Weights of a small transformer language model: MLP 1536 squared ReLU.
MLP neurons of a small language model. Each row is named by its layer, matrix (up: input weights; down: output weights) and neuron, and shows model dimensions 128-255. Each number is 500 + 25 x the weight over its row's rms, rounded and kept within 0 to 999. Numbers have three digits each.
Before each neuron's rows, "fires after" lists the tokens most often just before its 100 highest values on Wikipedia text that the model never trained on.

fires after: ",", " Washington", " ", "\n", " D"
L9.up571:496464504453535484443521491468532493482521517502484466483502480511511549468530500494504508517486517467503507457489463481547535507507545479493530482513458495470451480483518496522498486489499475488476498499511532485480538485496518481487499514506475512532460488503512519514454462517501527526493497521487527523551506527521496510520552474560501483486519479449497469502523516481526550500496
L9.down571:482486505485487481482494547513512514487453500500493501511499482486508480496525479469507542529528506521490479508557498504478497498447523488572499482517483475504489524536501495525501518504484519469501470545526487530527502462498485492477487511521490493494474511480521445485547510446468491489443498523460474496490494500486488506506457534499515519477507522548534531523496515486511520497503

fires after: " ", " the", "s"
L5.up426:484529530454526540483491507478479546494507439522525516495499487456501438478503487496537524512483510500513459537480479494525524514516494455493530522509489486476513511489514543509517554479468504456473519509516457477518524550494515464487499469489495476502486481465523484540467462482468506511499498566457476545483503515506524540498538508444508440528503553474489517472456481468524478483538
L5.down426:503495506485501509506472562519513490470494543494481500489483523526463509513495525510520494481500527494477491461474523476478446482512492502470515544474520498524517512483514545534492531468545519539437510537516460469485529496452539501523483486513495481513485512538471439532486492531503535478457520515479483502498516512529508470471499565485512481487513483483476501531478494455500462491501

fires after: " ", " the", " a"
L9.up1285:532507546485507505498457505517534505487521512494517497479531517476508479479527510504525511534539500528464476482496482478510505475477491516446532496533484490456504542473468472524474480495489487499471492509531474529517520497499551484526482520489475461495480496438502523474481533504561464531504461497508477509492461491525489489503512486469513493493500497488538478496534509529464471522485
L9.down1285:487481485485491523512466502500520486415460499498498480466498521531504517478542509494491472519529488479511475514498508484486528543484499508489538531523470525475499551493461501516490480521571497509566515554496469494489502483544515504497475510492520529461488528524509512535497490522501493518508477535545511506504504502490466463535519497487505475526512485496503500480452503502507481503451

fires after: "0", " |", "2", "3", "5"
L8.up746:531407485513486472478500508558512481522507512514521485467520484469501505515487466509513481507484518518488504503521519483503503474488525484546502458508533504464500459519470550494502531499550499493506482470514468475535490518501473531487537485514497503448510524497484497534483495525464509512503500461486517496469545503526501472479485492486499520480485553542517498459440544533498513474564
L8.down746:479476495479510556452498511502568492510493488483503551479486469480522486515486492497508549537494523495466500502474482497440508514482536499484493522492536487514537457507515468550479487534507470515525463463510480500499575491467501550511502522555477539484507541463505507486504469497484557521482481526498526473493487479500479516497536514478499557519464517552536513483461501520488499528523

fires after: " ", " |", "1", "-"
L10.up219:508514473522494492478513463504515496508519498516483497537476545477506494520512475507516493510497548486543468494519486432499484540505517477529476537512526498514510476453505538501502508423533499517490490556535477518496523539522504496457504478532502542492478504531525505513523534493525465509520426485477472452542485501485495514558493537493572528465509510515524525571482452494483507526486
L10.down219:535496499492511464483458515551504493502470524546518470481506444504486502482489499520555536464504556489446522524542495503507537504494516502504459505459475516507510482505508496492523459516511478486518513521475473507521501488512464483503500515504526490501518579519511513512482497489522462512484473493486529490463552488551475495509506514444536514484472496510477496470529468507474481515541

fires after: "\n", " \"", " one", " ", "-"
L9.up589:525519526483495482513514472457481514491531558477527488509554532486485499512511498490490485449474574508531465515503533477505494495507453503547501474482465490516526484469501502498446507460515587481524489465534489526475520477513475527492513494525476565470519487507493467514490469491519524537510493467525492462526509490466501577525516479479514472504465485487527490519508546483544460513477
L9.down589:521503531454473467541492508491545478491523538497519488410546489527548501476504441486483472511504508430519461471493495479533521501517480490541491476479485504511498480557552486530466501484531572512510489495513452544530511502481500532511495515508468503505496526503472477492449494465501514506496503506490527470513472514502521547536489493492504507477499484488517498489511477464543469519521

fires after: "\n", " ", "-"
L10.up1305:542490460506508517460537521498485517498459554480480510528488522502504504495509463501487491516519477511504439501495493464495511552511487490473494507512520500501457521503554571509509502464533503485525510504480517527467520474487500541521496536499507494558481516472554520481440515451496465532468501502493490460542505506520452489472509491484468474487503545489508535490492514534492528476499
L10.down1305:493464453510515510483513470509503509482491512528500491512515548495487501499478524528502495504505490510468487515485532478476534508497494472492479459501531467530541482490549494546538497478502462506552496498459539508510500489526496515500463501488531500442474482538526505491488501508507481528505485501485459497456531512534483536501514540453450534527504528521507527520503511498493487520486

fires after: "-", "\n", " (", " \"", ",", " |"
L10.up236:492520519463516479511521531520530556470509478473567473507486559489564519465480510481469499466508495483482509463526486474489495514482484505500510512519479511531509504497487515478469489482511527496478481464545495530489519498521472506508480504525460514518511526520486502501529516481528488492463521508491503493531508485501463517457486526482467497510485513519505496532467546436537502495502
L10.down236:479508517493484510494491479530506481542480494495514535477476516569479499464498536467541480490476516502498471445498542449496495513497496501511489500486510501492509497467538490487504448447523511506525479514489482500511501457502490535511511527477509453480501524514490478518476559519459515498527456514478530524476436542473503544533480517513487497511484470505499516490487513496514490528512

fires after: " the", " The", " at", "s", "The"
L5.up308:504528508466481519523502502476523520492523512493480466491494494499484497514544496509493465515483515508510469521517477480534487519516467522487556523512461497511541535478525504537468476480551484485497520494521510503510524521500527515530467497529516511525477473463528526492489535524442492506503516503459483498462510491524488520484502491490489521475545496468493533526522524518508482504501
L5.down308:537519600541537522499491543539471488532496527532484497485470480516507525523490513486511549495530481499519473494493463539491508457479490544487473453508521476485488517453530561481522507507467480499490474569488520469498546523515498461511518525510539493463471546517511500511493476552504500481560419537475521451511520466448507537494496483550512464522489495485513474473511506533497457465473

fires after: "2", "1", " H"
L8.up157:544487496523506510447519521508557516505468466486465517449527513485527524509505535522481506514472544478481528508559494544521487490532523512505501532498516490480520445524486546525481503493509483448581494477523462506513460472498463496489517524489469524489458504474534473491507495445482486450569523496492509466499511512496526472523481484464476496504509497561516482485433520522512509522507
L8.down157:517529514454524472496539492488500501489457486475485475515508498496498476532499487452485500515525497539468482467485493530504472476523534491538526532541473519493508516484477506498498480506456474484495494514531504488510535466466513552510521509500479512498485494469510512483548523485474483507497500510511486459508461542505488514495542515529484479533520478529505471507492486528535452512488

fires after: "\n", ")", " m", " was", " (", " details"
L8.up253:500486509559491508514500508497562505502442508471518491487553489533511532493486468546506483479464443588523487483521499454514504524497507500501505521514538406510489495481478491475470484520456501486517551472502467550485505493472499509500478503482501482436484498508519496521541503506498514488586485517477509522538498482494442511465487493501490519485492458494495492502489492494476431473469
L8.down253:494511505510432519512513479509483446487473511515492503519462522462531463488486515526481558497468516500492495553477512516469489499533494468522491485552490535533443516475498504501523527499500537467503515512505533514485463538486459484498514448532438476487479496505468496500486474507536522489513509531472458537459496512498470529444488521476512500496521495493490555513511500511495467513492

fires after: " (", "N", "T"
L10.up1183:494453498497507482509564473461490481474507507525486475505584506537506537525497442510525477514466495476516507546509536483484563464508484497522498529488537500484505473484450507483483552460544506541442494497495528516493498473535471512455574519521494528469518466486494513493488470475492488520520525554502507492504505555519516520486486499512537539543467503497530481514522499525502505481470
L10.down1183:457490557519500540516485500502487487488454524499506476551504509509508501515536470516514541503473441513495527456536469466526475520498533498514466480488473466501496512488497502535501488486497494511520468536504500446523482450510498482510539499507481493528474507509508550474479449481483477501494521524495519530491506465484463502532498519505504502491505490510491458465516468491510513481551

fires after: " |", " "
L10.up1002:496524468520501479517492488480477509489482515486474469508562498526497458508510529486484518502484516456501539507487465494476508505481483497527497494456497513518493495524472534489525479488531513494462462490489497497493473479513479554494471510507446475454522497446530533482537502494487495519515479523483509498526517513467517488523490435505477510481503535518501462467534509512523497501511
L10.down1002:469481457509442510515483465497514517470461483528476516506516448474473559477518500515495540521528488479526503485476512484484492495498501532528447498473486522500536484491497477463473520475471497496468495510503478467486488444515511533479494495483477488527558510485507444562523515472485508507506477525484479507506508473484510489498505499510514501534513495507465453475491476524482509479509

fires after: "\n", " "
L8.up1275:507512542507509499473529493471467496569491491538478518469469482511509499436544508552534494493498515472492499515507462519518483543508557463521485506541531532476518531525466520519493493507507525447494488474540452501455474527565505485529495543474500470470486459507521538475548473499514468504497479510516446498525498478508531484507502496518519452527483515486476533493529491507521453555523
L8.down1275:529509543486499558485467525487460498516495509504512472494519537531494493489507541512530521552459532526523495501508484489499486509490479493511493466520514476509478474486501493516540508471521504455467505492498500507480502509537478511482469475511473475496497499528520504501511481450505463484484497507462503478451494544479494532468502499481543544505475488556520523520475502539496496533506

fires after: " |", "---|---|---|---|", " "
L10.up407:507477489468450431510461503516473492479549458473484511508525508465500503465522514485537532520528531531524469489544480485533457500499491507494535523530532471496519508487498486542486492510535498489546505468486517523499462486520470543464450521444445465516511505503495464511480507532485490499555508497540478519517469491490502450562467461510504537504505556471547484488535463527503517507470
L10.down407:507515484492519453479515514538461535529549470524536504501541552457503510509527470495487516513513504505511539494536520491512536501514491495544536521523486512513521525474516460524460511512498474509522539495480478539483480509488534518473466552514469488453519546514508518523499509495488501523468530478493490500495520491463482493510470432480547504555510539462476498518465497501526477509512

fires after: "1", "2", "0", "8", "9", "4"
L10.up1312:526482540517473484506495497487509481508478482441492456460540517492525559519507514481487487453537516471518484435516516531448473498513505504503524493505507475522453484494517513491566468491484459527501481538484466480484521500538490522488505522490479509480509535511513457538544485493488499502477467483491491458530529523523497481532517496509462480510490467488557505461467489510464506510520
L10.down1312:505512509511534462496509511466492503555502477479501480535510471513489450492471436480508536461503510464504486482483515475522490481506514497490477529519530477491480536477513520510482493519497510575480548532457527483523513469505503487500536529510501464530504505483458465481497514483531497495513470491489503515466515502482503520478509557486470524503494519493503526491469477531520452491512

fires after: "1", "2", "0", "4", "8", "9"
L8.up1346:484492498460543506517496494519484499515483528502480459537516500488504550498539541522490506481484529498517480501496506537526495502484500469513514467496476479462498482473500473532503506543495517510487493536522491489509535434569511485495484514461499488542524529479558497510480461501471467560469526509511482475472511473471500486460490507487504475513464494480472488495510519483499499503512
L8.down1346:500497527513489539495511468468487500535432518501508501499480515465461542501473469534501501490503528511509506476488518461489514558524514517439525505531523477498520459458466449512506529535509450544500502505516494491479492493527451483514493519537537418515510483516474464490528511525489516517468466483540501465501496491489486519513476501459493473509501500540532548502509451472508515499506

fires after: ",", "1", ";", "0"
L8.up55:469515506532476466503471506535500533526489497531489499491541451510530506518517460483485517506486486496490513451500498509538484518503506499492537482505507516515474432503505497521507523483519525457480502470508524451474517492547484512499481503502459446476474467472495462516491484534536491525505490509523505524533489463479493480482474527509488470492529512522448492482459496494489480509508
L8.down55:492493464493470518477502482501470472444501511446457464462469556502541502504480522487497530490515516483462565480526494511494467488537519470521492538517502505483510519524502500526556492518505530527520454494523456516515491565485526493491511513478502489511491551514483484517517505497500554472498516487478487497512529478535494487460507518448507532479482450513489528538465487505467506489501

fires after: "1", " to", " F", "th"
L8.up365:500517502469456476502456487505486528459495527487523447465526511506504525529493509501503486513475478489544480539510473484545512485505472504493489531488474504517504424448462503490507489554534471526498498515500482513461493487505507499476524484495473516498515517479483516590511488542515510531491481483483503503477505479489528488454500519535490496497529477512488476512507496489508496528463
L8.down365:490518554521496493514480513574504443473529503503464503476520514514494517498505541475490510485486528512492517494517535483538458483495511520469493492522480507501600441527508481464478485489480454457520514488519516487497501514488483472532480512518552509515522498493475515522484522485460469471505535500485445489534491517502522499518517521454455548519536501505474513506533522466497442507470

fires after: " ", "1", "\n", "2"
L8.up997:419536484523501494525490477478511469478510517490526471546530504523505528512467525500507516508490511485537492495479487487547515545493534515518477510502498512469512515521542490530499453485489487504504498521483536506512511510508502537507457514428496492489515502516504510541515502531472522506509488482464490462475522510492470525524488528522494489517482514438539495464540522475520469468473
L8.down997:491456492457495527474524500470474475479478488503484477513530509521492527487534472528500548497510471479496485498498445496477443505514482481498481522538502549475540451500533505474503536500537484479497488506472516578480511487508461495488474458525451467496460506498487489483489474472517512465495490506495466480512470508523492510438498483521486499501459512442508515519463482498485490521480

fires after: " the", ",", ":", " |", " D"
L9.up772:519531498517489502489502481496487545488499507500493491493498495487505503458512522565511471523481543471524514482502485515543521509504545509504496518512483522499471501492492521543494495497542509461493497497493512473493483519484485511542474499501539516512458537494532495454517485486461518520479481477507448487517495543512514534521487481443470468513532517474498502446491522477493530494528
L9.down772:540501515484483496448503508495469485510501519493486499514472485460477472500500538510478504483509449474485487488497495481528475471554525512469484527505548503505475519527487458545456535516537511486502538528497489532526486473530472459523477538542480494507458545490467477496463463488469512491490516475469485500469477525512529558516568513465504541550514530442471501525500508467502514471518

fires after: " ", " N", " to"
L9.up823:517457465489461489502537465499497542452520522489479488510481506425532504515523497481503467515495510492486485526509483498511496533486530495540506579531474499474514523490531448537472505520527515490496525492501515508504493454493485517498486513493541511497443503532537521509490512514482517508517481497494519536493520521515534515553495527502537550539481493479501489468500509525489460493501
L9.down823:511519547445494457507488516487496503504514469495491506528546456476474506530503498510474492504478537493482562491469488491511522490474497470535498522500515495511517533465487518492462533507505497498473480498515503472519513467491484505453519479537510451474510531516480497494506499514493508500531443492501497523495517490487445504502444460475532524502536479510557524482512514543494480449483

fires after: "2", "1", "7", "0", "9", "6"
L10.up1391:427496522522511460552492502524515481517507518515535495558494496537489506506506480492463514502505470507505487544512474484508500483480468448490480490526480520494503494509495491537481456491522441498499513506474503516518454500528499460481475490489540545511506480484527493497482535509513453467500487506503526502500524508507481474467502515542486537559510513491508473501503453557518517485490
L10.down1391:519484516455504513503518472481457510487504508488455500482477477441494497515498474547456514538485485513464512475544453524536454458516483498506512518517497510523526508463522529494528510483489520507530501506469476502503496518551476479457540499490474452441469503485469434471474460489541495537519520481512494482558504496519521474523489486538507484525496482453532506448496477520512555511551

fires after: "\n", "3", "1", "2", "4", "5"
L8.up156:533496529447508531517506504532503512504501525510501505513502516467462508527509515485506509497466484510498488487469525497541519552493558494488514496492481534492488471569491501521513507546516488511513485503457486475525536556506509471481502488520526508506487481483515504504501479480527470536477484508468519519502475472529479537472500532543518481475533518455540498496464520501462524466489
L8.down156:485524498520487481540491525476485526476527505483474532487480505464491497506467529525509536486484499494484477489521488522488499540525514498478523503508522472485468503484518532479503527540499500499543512540519536520505518494464520478495505483536560490483529471478474429518529501480470538480481493472519501448502560512551463456542478458510468490517445477480467521513518481513497474538492

fires after: "2", "0", "4", "1", "3", "5"
L8.up987:488487493504480529481526501512450466508518512483509478493510486540518463507484465465524523503529468511517501491483469526479502476479437492484504486472482494489519500491502468480489499488503490536505542517454490485513517449533535507541462477456524483485512466478511489489476493518524500481471511543515477558528445505511537516472468536553470509501521537544442515484511501519468557500475
L8.down987:514519528468521512529498515472537499504478545514478486512505536491519513528485488492466506449444512478456524518509513505499520463493525489475495543485516493499449497474522542516520521514470516519505537571477479433530486480508516509499512462495536466493533496525475504497506569487447496505499494567500536433505516498494569453467423534469510541474491500504499539482532488506481471480503

fires after: "\n", " is", "-", "),", " ", " was"
L10.up87:510524447499537509513544473492533521476476525491515519530462478474526502508489508511433484472535503504564465422507485507462496483495449483409462501503524481492478474525477507518522464515524523555504482492474491530496497498512485455507486487520525522510525521515509455481474502484478489494503493530451480449501521466485456491481492483461506474511503540487511510494444508504458496469487
L10.down87:478452469489535520525537522532493461493526514482493490498462438561482488503538513500496493512464532536524500487459488512536501471504517479494485525507512501480503484527479475497475503510525487483510535480534520533484494494510478497522502512543517512492494482527491479530537514509517528493517510481515504506512500497500492485511514529520531496469526472491514538527537479494490489533515

fires after: " (", "1", " ", "\n", "s"
L10.up446:523495507481471527476479527518494472567523471498500525479523480510483481473488476550499548483506478498495514490456493530515548497497513455518529509486509492516509452497497539492483477517540523467468533482500513523518473543530494519516494485530502481476495499475475513515494512468491484496524495510521509498480468472484514453525469487509483488536535488481466511483558458500465515480517
L10.down446:514507464477538531488497518497470524503447483502504541555493535468515478511487499540496475472465552492501486501443495522485536519485523474493516483477527534514508494528512476458491497492482496519516473495537522493503506503519484520529472542505493548528503510464501535542485527492521490490541517523499466492529448449525495480508475499502453514502540503481542509498516531505491553484515

fires after: " ", "-"
L8.up110:524540522499441520483464507510516509537525525519462518459523517491537507504531500493476517465477503503514543490465482545516525497486496488565519488475564520502518473503516516504480480514441508524509465492546518482510482546502458501509507534451487491508541495457536496470492497484480508478532476489520481543472518493501513479489545459494485490511529486479448504469489523535525490469484
L8.down110:514521526478502528475499533519526492503503515504483493504456508480463486517535560513422500533465481497489485495522493494457485535493555508534533502502526509474500513508500490518487512525475511470499450486539519452468546506477508474521563553520461482512506519509478469503466505538504508483516528494515456546491486485487518495494479434511490469457510492474505515485461477495517476484502

fires after: " |", "\n", " ", " on"
L10.up643:490503516545492507495515478488475539537470457484461513504467503501482516533444520469539519473471479498509480471484491501559533504500492499517548486570491542476477496515513489521491521519512500477523508513510510540483522501533501468486487491471498512504515500506533495507519472468480533547483507516471485508530482514531529535519499444489491462483503584510502488449538492511474535567533
L10.down643:539509524478493534464522461519440529524485478533514520477522506481495473529475468513490514521487493514497482501499501480499488471450473522489480526466527502458439513552505532477473474500488526487527451500514516482499505428523535487454517513491499499507503507508478443478486460530541552501470495476512528527508515529482513475516494530563492515521517521527477496519497480506503513505482

fires after: "9", "8", " ", "1", " de"
L10.up1146:453460489503545511473540477527506522498497506512498490506535487514497507497491538495523501490483512506539495527520477501535486486469544488478514483503503512486512511539517464501527506530526497540496523527484467534514502540518533510493537515464508467463558482524475503506484474499472475545517475509513487485506518530501520484485468467507516483496534540541526527522514479471477508477504
L10.down1146:530488540508480507516518530518488498523514490560482527483483483503470516490531488488508513489507538508520465491531482517522495508453514523510473490487477544505516444498524514477535505546511505471494498517480552463517483537485461463504545500521468475519509482533458512482490503502520507484560469473553555491493506503507509501482479495495507484464488542533466472521503514502542519498546

fires after: "\n", "7", "6", "3", "1", "4"
L8.up861:529487517504540525500517505522512465492530516542528533447517484499429499535506477483452487518485496523500516484497496447523495463513530520489500495501490506505448474543473547501466494515466548532504510516532458478483522492524486460502545516529566507502507499514511472512539496493526489529488494493514508501467541443523470482483456536550511522524482519470516495513487536536469501504515
L8.down861:543439503476496491495476524497476499482526497498494509497495452470472494488486506466495523506475526510530495509515532515475464509542546491463533470486522492501461514498528511483485526514509533481521519425526487457526515514511432477482501494506523507492485489498481488505504462515489530509507485488537506507519548483482452528554521499470487530480479513492502500494523473499523522492468

fires after: " ", "1", "2", "7", "4"
L8.up146:474485467458500496521514523473475476502557471484537490455505578493524535505503539469515495514477514504483509489521463473477515531513493495495486464502543508519509517542521519508535525500494505528518499564518494496514503487485450486517488534466485514494491543519478541517551492487491475513509515543490500479508501465559523489524540529509519539512461469495527497505480490509545495498458
L8.down146:483522512502476528515520461482497472460499478504484478492504460519459487488514480452499506487486502529499532452480521533490466494464528498502471507476494497549478483486474503504492483492506460519491520502471503502446512516476552478481508513507504512511501551491485500514518528469509508489521503476489537451486475512468512518470514532487501525450498493515559479533504524532500521506485

fires after: " ", " of"
L10.up1474:475511488489489488507490520507499495480489515480501507513501512484518486514519503497522486511511553530532470514497481517521492488486444524468512477492511499564516480574506483532543546471503484519525506497502511485463482478482473501494519570495445481538530479514499533488519520531520468563461460523529517512510484498476493466508452506500473484507521495499521500487483507504543508527509
L10.down1474:526517529466518533472526500475514507480483482478455462470491491525498479510520468479510512498462505529540544494451480521463497504544473458554481569543594465500500495529474478491545472505499490492516537505528500465507510519472493493542494509481528517545521531525477532525483480540518497516495496515454489479485501471498485500517503470503488516467496491497521515522535506493472548502497

fires after: "0", "1", "4", "6", "8", "2"
L10.up1184:489480496531442490504506470524513486509507447467512515449536491545494510499506512474494458466515532497503502453522527516519456522505499482522527486523521481505482522512498475488524469505495467465482450506503546523467506503468524484519470504507467491542511520532507493508469443450532469479534492517464523492487511539456466532551517522495478517507528464509510528497483489509496545508539
L10.down1184:496536507469408505480540484513500513499498491467514531530507473518518511486506478501512510472523464502475514509533531522503495465480531515513494491478467459514512503483498526510472538490445519493472553521463452525538509501517493518485499518474491517477493493494500515474517536538493487533518487524489492531485499474512526521499494517482553498510489482555487469521535488489483464507521

fires after: "\n", "|---|", "|", " Team", "|---|---|", " "
L9.up381:489512491509488523505503517525462487510516525520511544546497503518494488456472504511511523463495508537552507488522460511496495527503486445527462523512542514513491480493458544555487484523506514463478552494475444438544517482559488511481485449503493542487481502524521509470516514487539542508526476549479484496517525497518498531441480527489465519489492523490493491500474510468535486521489
L9.down381:495545475505477467512501532453507512448495497559516521515499516484528495496497507476440512497479518497510520486479529531461466492539523446454496506490494484526480470514480518521474505525540498472446482524495518485513472499496513496533504547481504465523534505528480534518484498538513480490565526455441482513508534497458514503490540466525528511509488507546491486493500498495516533442523

fires after: " (", ".", " ", " the", "2"
L10.up725:516481478513474498509553498519564484522491505501532517472509497525555470515484498504550513458483468513531489483422497460492488488499500471492491514452492497497477467494493513539462518475508497538499521480507441514475498484462488518499509529528469482497503488461509510514508442477506504507477480531504489523529479522501474547499518472491483481555475519491460430504437474548517539487458
L10.down725:482520483517515486515505504496483506492504464482525473463509497507533470494498539490467453539495514510487486486492514520500501489499516490487488497514459520510514515551530504524542484522496529489523503472542491510492530507529503484502516483481472559482513529508511497545489501493454500540466517520505509486469495497496496454517481489544480482517526506485462490545512458499464450480469

fires after: "0", "-", "2", "1", " In"
L10.up848:494516528459540481493465511517507473518480477499505476513527498485557552474521472484528497526518508481481500471527524494450492491482529483488501527507471513514459470536477468513476463511487466498524482504468538499486496505536517555417493513538508475520523504512514512494489466504492481503471489508482506536535486511492473485492480510517515488502453531481531493550471512488505575479552
L10.down848:499516496520477441510524538438463508512506532487460472483461475444498450479530527473524496551474503492528540537490477498509531478521525522511481482508495569506481488507510523520504477498519498481517528503511541494475447492467482490455513508504449483528495464453476470478547538517515510572441511484534448526469488517515497525509523513493501507475505538511554503519516497505557485521463

fires after: " |", "|---|---|---|"
L8.up1034:484472509486483474485547477478476482537507500502493506483513532507524492491496485523510494502466511466563518512557498508506498518520560466509494475521508494524523515498515472501545479489512489495465486495485527533516482509476483520497510497458486503530524506471543467509484520470549510539495508542518528499499496465476485495546457473514501515511514488475513494507518475523490483547500
L8.down1034:491465484523473490487498476516494475505493495469495466494541503480496500483468520482515501486471509515488556458462463487532500440484500494478540487494509485443502511550573512520493466527489505517506512493518533544542501484505472488481460512496493499467572523530532485438523503523504551465466509501511449500490458506502490504533481499557506492490477479494450470500474481512475513486497

fires after: " ", "\n"
L10.up1273:511506481463541488465515495464515492487507511502541459512501484491524489513498463481515525511485490517487457470526470508484475493502573541462564471535494460479513504522542503497506457493481517483470490462487506488491533474518520520498499495486459517469475492480514457508526520476497554490518544476491482481495496467520539507528521497509489464534474477500478477459505535533498508493501
L10.down1273:487480514521479549458493514512449492473533473487518529511491522526532505463493478487515512506481493516547451541525537488494466533485459476584485506544460500541518517533542462521512490451482454515486522512482491485508530498459495530492468481483495492496483515456441522504466485482516494496469521499503470506478477452528484491476510508512487514553511475481510480497520473499474463549520

fires after: "\n", " |", " score", " ", " /"
L10.up811:492533475516482457515532525481488453523508518508511497493481492480514488517487503470479475493468514486489508492464446516490532535526495509490503541507537552484515505455482488507487496505474476457494481500450498486477525489486477435505517457533494505503512520493479557544470467512542543515521500521531461519522503511484525526453483518485495483522487527525506484505543567505526487538525
L10.down811:506456500517493502507537536511516464493517523487475490457479509494534479514505523536478506520502480503522553497487503460456506503451501463493522494455506501475438463491490459475463452438553479555486444496518525492516500497489494519468565544494494492501488557515477513533484501485504472476463506505496480489501516520480491528520535497478510522441519506494466514476488533502538528488526

fires after: "\n", " (", "-", " \"", " the"
L10.up1387:509471491468500528508473504487485509518507526503528476478523474493502517517454489514503442520501471526539464511473506496486520482497500506463533552467483463492535442509510518507495490519556499531509559483493497486511499500476524467483503538504519490441514506486517467488495488426447475509541470488519524545527520502499488536518507505538425451487517497499458551450485449465527517533477
L10.down1387:524481499512539532492501465455525501498534503496493507538494534486501496522449527489526507520534482535514521485499474525512478507484508540541475512502524472516543501497504518472470506489506534540510541507484486468539458483511522493520516471504520505443499504481519543471465523495486507481493569472474435481491484505531477513498498503526458484459517457478479536478487451508507508533434

fires after: "0", "s", " T", "2"
L8.up39:557456479489493472567517493516479525524498436489484503546413459526525487531529523476502499482519589513511524505529534476468477526461500448496546534480504486462532511492497487483517509508530511468509495470476509503516461510529456520483523477515500503490478523500514491487510467516477496495491484511511475522542475502517509489503436486512504495461451512489561509543487565423478495471505
L8.down39:483533523506480503458534525512543511533500519501500531505509526473535465511489518455516493480514461516513517479484529518488487527513531518522479497538567487539538471528474508496485490521496504486531519453525456517526498518534491506514474504506517545507541538468527503484548466516474527518506512487495498484477459524511500504494465494517489499500499504499525496519467545490509487487522

fires after: " ", "′", "ed", " of"
L10.up1366:505531501535486426549464555503511496456470496473477497514517490490532431522514501480476472501500540492504473483469536461476507488492476532474454473470504522456508482524508470433466478508520529492514496477512499452513498511529483501539459522519452488501455490485505526514500503521484505517490507506457504492481475522528452478492493501515489447504454512552463485524549548507537547485509
L10.down1366:527480482470496506523523530501495485552500549501515545544504520472507523530479530518524537504489491495475515489525568484522491513494480494489523500532483530504517507501475478478511504484521458528472517548489474505489506507541496419479467486448512525497462510513493503479478524533525498518553546551523505512475489477551499516476515485554521503490470513549490518469506550500494551496492

fires after: " ", "1", "2"
L10.up328:433469500527473492509480519496481515478520519482482516491526502518521467484468544520474482466469491488482485470516498530525480462500460528510521507492506501537509477480487462475480487515469469477508544498450448510451499514499465494462516524486485500487517498472522482479502479468573420487481447497510504510481494479526505495453481495518471488489521529508543469491537544458499492508517
L10.down328:480544517534536482514503514534444506519495504502501493487472471469502496492514454451468529512500469534496482484476498470527497484487509489495473491516534513491452510506540482471499488455432474522493516522499476505503525484489480494484479447524495501506474463481501507509484515525499506516515490452472511467505480539478492486497480493447481518496492506520474464517513471535541459529522

fires after: " ", " a", " |", "1", "."
L10.up1055:557489529533535515489486497513542538495510457519521551462497524532499511549499509519482547483506454506508510458472469514503477511499448514526546483545506514468472499450493462477484517492546507455505543483473500484491534500516538469494481509484419469497549493529506495509500526494518491494487501487535501476480499503436500500468469509448487486484525509473513448505518560486448504517479
L10.down1055:522475519560499495531521548498494528469528509549516497519430493491556476542534499482465498487523520489509511489553523491518499495478480492509538507514461520522522472544506530502525481539443501511529506500485435512532476477475504472535496477518491507517500492467497516512527500486447492510492497499524542514509501484519545501443501479541470540520515498507492509525506509509491484513501